Weights of a small transformer language model.
Size: 21 layers, MLP 1024 quick GELU.
Architecture: no biases in attention or MLP, tied embeddings, normalized queries and keys.
MLP neurons of a small language model. Each row is named by its layer, matrix (up: input weights) and neuron, and shows model dimensions 32-159. Each number is 128 + 24 x the weight over its row's rms, rounded and kept within 0 to 255. Numbers have three digits each.
Before each neuron's rows, "fires on" lists the tokens most often at its 100 highest values on Wikipedia text that the model never trained on. A number after a token or word is its count.

fires on: " | " 26, " (" 19, "\n" 13, "[" 8, "–" 7, "s (" 6
L14.up1023:100093180109131113153069109170135092145119102109149124119099130096140154103142116124136145113146171050106131142061118140094147111114103150149095098145099132119125140173153100136148109079121107114104126161119159114137136138165168139120093134109133156087122119116103139166115154108152129165133186115110141145149106141148122121150134130132144117099121096112125121158117142153159139136114

fires on: "i" 73, "v" 13, " only" 4
L5.up620:131090128099134160137140108142178147130150105129155136116068136108117128096103113124141104173132146132116090165153093096097089146152102125106130127137129125102148126141130157122109139139093124161087166100099119173129109137144145107105148143111142117134147092179185121162148125160132133128156086103116123141105148125130158107099129147097075126132138113142110102124116087087129109103144

fires on: "it" 19, "st" 13, "ph" 9, "en" 6, "and" 6, ", " 5
L8.up45:114112130147143149121141116175089116146115105116120113126168152114135140136112139094137118148105103087142136114109119142095157107125111108151116169141142155123105115109135166107110130111095152112104132104126086144110071143131090143125116098136147120139103155151162157103131123110161088109125111079100092107154187095082128175154131166094137152136149140140121142074114154146088106094078

fires on: "d" 15, "s" 15, " y" 8, "b" 6, " Y" 6, "es" 4
L14.up631:108078148156123137096135129165162150127135160178096134098141166154113099127114126136151141130110085152146092101155117104154145155102099142140082111153112101124156091143133135116067101108066153162122120175127134113140140143118120111148152173099121132161184106144162123127102138144088135114097112102114135134132104157121144139178092074145147176151112133113114162121083135073154087123133

fires on: " Man" 19, "an" 14, "man" 8, "tern" 6, "it" 5, "en" 4
L6.up956:096146123117136145103096122121153113133142088147151122141142098140148132181110149141155146168096114136104131121125130122132109127101141119154171128133161142091098116142177151104116171148159131162116114157110128119124085116129141107106121098106129114151078131136165121075098125138132133128099144115099118110122160132119114112094142168124203137142141058177109093117117150122150137105101

fires on: " | " 15, "h" 13, "1" 11, "," 10, "ing" 7, " Ram" 4
L6.up913:142109172115108106102127138146118130117166140144106166094116168128081112108112179118154152114110124146185137119103119084127076130138132104137107143140108110168162131148154119108129176089129106096120131122137102136103092156192143180135122096139102137140119152100167142118129150131100116110100143143130136106109104148138130140066089114142119169131163122130104154140132090152109166101147

fires on: " in " 30, "\n\n" 23, " of " 16, "oth" 6, " were" 6, " are" 5
L6.up941:131117151145102112119100158080124067076129121126136141124101107172141088122136126112143147170136126121120101100088107159133090131148132100109116131107100123108070155104142147096146081142144108113116124179136119103161151120152122150132157146098104147133138133113103101157160141125129132163099117131161102142122119142141116089147126120131115122111141138101121121113097123186117136119137

fires on: "\n\n" 41, " S" 7, " in " 5
L17.up941:062107132140124082130118133104152076179153123122115140118144150162110161141164136131147107162130114106100124134111175119112108137134148141110127105111136142135101140128109139081106138117152122074102099117130153091152146135141139108127115142147150203129132121093126121096152148118123107136123109119121146111112127148100129084155108146171128138147154114130093115110132139155128154141180

fires on: "." 40, " | " 25, " (" 8, " |  | " 5, "; " 4
L17.up664:138122148123103131120103097153166123085115152081083137047096145115094129111129127093123154115136140110130113117098094174102176160169126123110140159125091154130160157147153137130102104157130150194130115141098134129105149134166143139109096100112139134118081151089151159170140151106143131101160178135112161127166089122115127129172136097132138105102085127130161097078143113130119136116110

fires on: "el" 17, "ro" 11, "on" 8, "or" 6, "ol" 6, "ia" 4
L5.up946:131111132160124122115132069136116118124130143174110100118142134104113133133154108130161110099091135146105129145138139141129152112066149126177161169130130150153131133123150133130122140127114143149109043178114110140109110142116133148157108137147133074125105091116100147147143113124163133142085114182137096126162174129131185116132134140139158113099125136149141125143121123156117131104113

fires on: "it" 32, " out" 14, "id" 10, "ace" 6, "ish" 5
L4.up869:133144125121096100089160100138129163132130108124117130118125124097107115132140113155126161135095122112155110102121118121171136046154111125164132124120117134146144098134134100171090099115116142130116120067115121127160157153104169123099111136138141113162129142079158124071068115141149111133118122128179108107147175145174093084126110151146086117147114134131122118137147166110149169130103

fires on: " st" 23, " St" 9, " out" 8, " se" 7, "it" 5, "st" 5
L16.up492:137136162143125107119118135188097089122113143118136121078151142145136122100139114141126125134116128112104094111118103148125158105155089124167134168110128115132103116140144085132110130117104146131141145101165079099165133138067088123140132157099101134148085117108164136107092111106170087100116130141113174180155165140117131143123133170178106114100147134122131117154109133125119176114159

fires on: "ol" 12, "ap" 11, "ro" 10, "os" 6, "art" 6, "o" 6
L5.up711:118089104153088183159126134139113130139112124147138097165115163116078135106127062090105076111119149130150166147161138117130147129124139136139144140115153158132130137153145133127140120110121132160105114149123125108132143127158126113148083155161070122143104070138079131120135180131105093160135132136165137097143138111123158134133139128076113157133118145148143119136060184136127144136115

fires on: ")" 52, "i" 16, ") | " 13, ") |" 12
L8.up808:108116139103159108161141113097102109126111099132151152137125108117103128125101133113130103113107131168126130114094139129155084115095156142140127103116115135110123158133085136116114102150120135150097113114090157125130086129165130156094131121109152081130158112171132149149119123117146122132167115143115114143093124138144083128128107152141119116132129154156084077138133087104088144135188

fires on: " | " 43, ") | " 16, " d" 8, " | −" 4, "–" 4
L14.up215:074105118088129147124142128163125106068129150147145136083035114130151143132118128154152152143167107126136122171086098123112099121094117145144127138101134130111106094122137167104136137122117115163117133155152134120156127161142201136155135160145100121118126128150108131159115113192156149159152144103162148146143147131165133147116142166158131151102137101114186082140132097116123109139153

fires on: " to" 17, "g" 13, "i" 10, "w" 6, "b" 6, "che" 6
L6.up263:119129137135108134167116147154163139148113130143136144142119110112126129077132117105149112128130158097140153131151159122116103151136144177137113105122154114121131167140122168187136085147102144139124131129129143122121190146120115143118130094089158124135104148153181114167152087103145135154110120137087140142136096116128151112106115161099137126110138102132154129149091132084129104120144

fires on: " | " 30, ") | " 10, " | T" 8, " " 7, " San" 5
L17.up494:128066130155136138105135144150124142092123145123128115186106133143145146138116119111134104085129151145112138175116138129116153127132128147144132166092106127099135135146164122104118125147144126115110150139112108112146101137165162157136147115139163115134083182107110114137105097155144128163105119141131073110131154152128118118104119104127173129094183109128150119101107105105113081120129

fires on: " on" 44, " st" 24, "i" 6
L8.up612:098134108150130125115129057126151112134110123074133137093094132131147144125121128152125099161120121157100116151102131152108110123128144107121107134124145138092117086165126120125106128083088128158101113116118122148131114079107177116123138117152104139128133135115122133146150178105128155141146103139144115154161101166111167113112157118144122149135145100134155144104111087154094086147166

fires on: "year" 23, "art" 9, "v" 8, "ol" 7, "rom" 5
L4.up189:147121137128139133118132118132179168094136101118130102136105111116119105137096138100123124108120145123126101148140111119130148133106160136140130088143137105145151129082170117163156153125101125145116107131145078124158118100121142108122170137148091144141127107150112133136099164113110103115125160160114156099103129158107125113072112133080135160081088159141176137118095148140140147117096

fires on: " p" 43, " P" 10, " " 8, " | " 6
L16.up531:114130088119155100154093147146185104134073102138125135172072155109097113136100149129103164147093163127120135135112109104145110127127157145141121111132091151104132118146142132106114132130078112123122107167113127176153114125161157145096104129118116196118137117115100215112158146128148135136143158085118138077102120133155145158165140112096123146115097111142201137087103149158130100123130

fires on: "." 53, " | " 24, "S" 6
L17.up631:144117108152126109189131083118119111123177139100086109105111132140127099108157109143119154121071125121134146122120125127084189089102121139125120176157128148136071116200139163152155135139152178123140086145129126150134143093153149144125113106134124179121129138116118150134125153119121149115141147134157170131158107134138152123116200093114150099138130149118125110096099175063106120143156

fires on: " f" 25, " sh" 18, " Sh" 8, " F" 7, "t" 5, " tr" 4
L14.up799:127150122155148160145158117112114151125092154149105098099075166137137109109137137129156130123140084125103137120140147082074104124106120130134098104099148086142092110081133095088088150112169108140140114102145104145104124158102119130111143105099137107120107152048116140097128142119168130134146107088171115101108154143105128129131168105133120123097054128147148109103118128186105123151153

fires on: " f" 30, " fl" 13, " sh" 5, "f" 4
L17.up660:067126164157114152099100120116125153104112101151159100123125092142120132113166184145110108154108168140174112150136120140105104103100078131156177143137144128144110153114133113137148156130151100179148081128171089134109130092115151117165137151120097111134120148135152116165148151133181114159148110109140166094103120143117108130145136100173154079163156146092088121142156148128150094110150

fires on: ", " 33, " July " 10, "ol" 9, " December " 7, " in " 7, " November " 5
L8.up365:118141147148158086144104129111113103098123110131158147130137156173153091106121139106129123156117109095135100100106172157125095096108111129101086156128145118135135121116168119159138151093159074149130172174106185132105067124147105132135131123154084139110114135111132170124161118142134098131155107113137142126137109147114117129117075140115129115133160126123118118110135164139126110137174

fires on: " of" 13, " with" 13, "ir" 7, "ing" 7, " for" 7, "ual" 5
L12.up308:088148162162145117117119094085121114092164135113120124159111158109102166095121144143147126116153169125140110108115122094128142113111115096130125138144141144163121128136089137152138138138122117178105128115109104101121099088165171115106151128144098087185107157110069167146103138108133144144132154155106160110125114124153121082137135127166127124164137138118120130118165095147177111121127

fires on: " | " 54, ":" 14, ") | " 11, "°" 5
L17.up571:153079142096107132103106098164126133152116140145119162121136131123116119139158103154132119128165150142138106127083070157141154071114093120177073153128146127134102094164129118118119112120110141140120130123122156088161104120151147136139135145119152128121130121133121136174120122138121136134148099133127097114193182131122151108090173141181109153133145083147099147108142123120138099114158

fires on: " M" 15, "ore" 11, " " 8, "ov" 6, " Pet" 6, " And" 5
L8.up411:134085122133127118134132097126101098086102133144203142123128102125141119102138157101139124183116080112125102159146144095073107116138124095118158143122124148115105166093133121119163129093136127150121137160103119128108133126112155146153136140159125107127129089142106117159134077125122077113135118136096141157110128097133115114169113131114157135118178161132119116143141134125116105141151

fires on: "," 25, " | " 11, " Israel" 6, ": " 4, " th" 4
L14.up983:064098154110124138153122096137092102132138104124121117108111153120139116120126144114166151100085132114138158103086103122135105150110132091121071117138127095192130151110142104100084108134114099150141124114144115113129074115143083125159133124172134141176102111152105138170099144097088128147111132140154121117129076105173113138140117114131102116129116134102137107176087074119111150106165

fires on: "t" 14, "an" 14, "m" 11, "c" 10, "rat" 5
L4.up61:089131169122124124149075117194160110134158100152102131135134105162083089124122123118117088139116149115102068114148132106158131106121092107135130115129150136143148165154133115165086080158142166130155141110124151171101096118122121119122119137111186098187110113090131129143121141123121071167085098096127125116153143120113176180066112101137149119129124154167152111166145118115127145096104

fires on: "-" 43, "ony" 10, "arl" 8, "it" 6, "ar" 6, "im" 6
L4.up313:124130163146107081123155140178138172137122140186087160101137109182105131142144109135120110130116137122126127124132099105118118091167101103053156117151149173119165126135122143118102195175092096105123126126117151124115133156122180128142111116098133127094133134148105122098132144116123120097068134138134130120073161151120128104137118138111061098101093157145143111171144111109106142130139

fires on: "s," 24, "is" 11, "e" 10, " tr" 8, "0" 6, "2" 5
L6.up549:135120164120120137119118078151167102118108101091087108165136107111174158101149142116161155060147118135120129101124149149139114122119086128153120103081163182122094140141145095170128149154147104109092117123146132176169106122183094148109112114162115137120143151097134118151132168111129137181120128148088114136103147119074143133113124119097120133130148105159134133168110132112123141144090

fires on: "d" 14, "j" 11, "s" 10, "z" 9, "g" 9, "q" 9
L8.up148:132155169128110164108107131107129149066106131143109122137118145160103149123131183109088143114107063107163114102127092138120149159102147141137094124115122138091116146137138141077095147084105151143151098127134109102180128093133105091135144138125103130127151137120114137138131154137100121154154125165110079120156115156114074104141135078125152120148140119116186120136124127122090129138118

fires on: " appro" 15, "an" 13, "ject" 10, "ass" 7, "ro" 5
L8.up461:126118135126114116122095138120117124172138101103134125153125107137102169153138073103129137109100120157104125065111143110159122129135136154123120147065150180090095108164154129124127113124120135170151070117127109123161121144115101090162113120152133125162106076111132133091174136141094155149139144114148136082140122095134144145131121103140164150119137169125121113168086150162092095099146

fires on: " f" 58, " more" 16, "ac" 5, "\n" 5
L14.up16:106131160132146107141120100167148116157117129126161097141160150092146109150129140151142113125095145188115134100155132108136121133102095125093134113105122096117141130155143117145147130116118149131131139153141148140103108136113193132122153118125144145109118132145119179117121135132124073126082161100094093143087112137111174123128104112093132077094136102085124112142117098141099141137093

fires on: " | " 46, "′" 16, ") | " 14, " −" 4, "; " 4
L17.up914:086126165136172110162102159173104108111111136108109087151163138110120076151137097098151130125118157146128112166109116131142137084134148086127134147147170136138136150193116145097141103129145169143124103116155128095124164146142146100128129152135136139188112147105144152159154145092145109103115103097154133118141110119141112177105151123137182167134122089089124091095124134092146120130164

fires on: "2" 51, "ournal" 6, ", " 4
L12.up518:086081159101120120102154118104121128137130117139099161178130125082127126131151179111106158098120092137134113126128148125133164133150085155106099148091136135128124106184125136178097104125141087179106123113111108184137130127128141112120136137151154173120098143089182124135144128113079116171126099116122155128127111161162135148203134129100129130118108139118129103184122096102115121137107

fires on: " | " 71, "oc" 7
L17.up993:144119146155118117134117144146112102153093104125128175138112144133100096130133099175157166120118128119142113134153172085086110119188146144112101133100183104106056106142121128134145145142111103138171123166105110140120098114137149113094113128099149109116156111138134159112085125140145165110081148100147149116106165116144141121136126125113116174135105143133154126171088100171157109098147

fires on: "i" 34, "u" 13, "id" 7, "aj" 6, "ir" 5, "v" 5
L5.up217:118114157138136131117129159147113137112170114116119132155102153056132150117132144151144088161153171131128115128102102118116127103136128158116128115132086102067133113098116128111099133144119132122122107180143106169135169175132165140120156127113110105088147139084133119134092123143130121126137157174088127129114135169111140105112148152097111143113115171109086122099110087106079130114160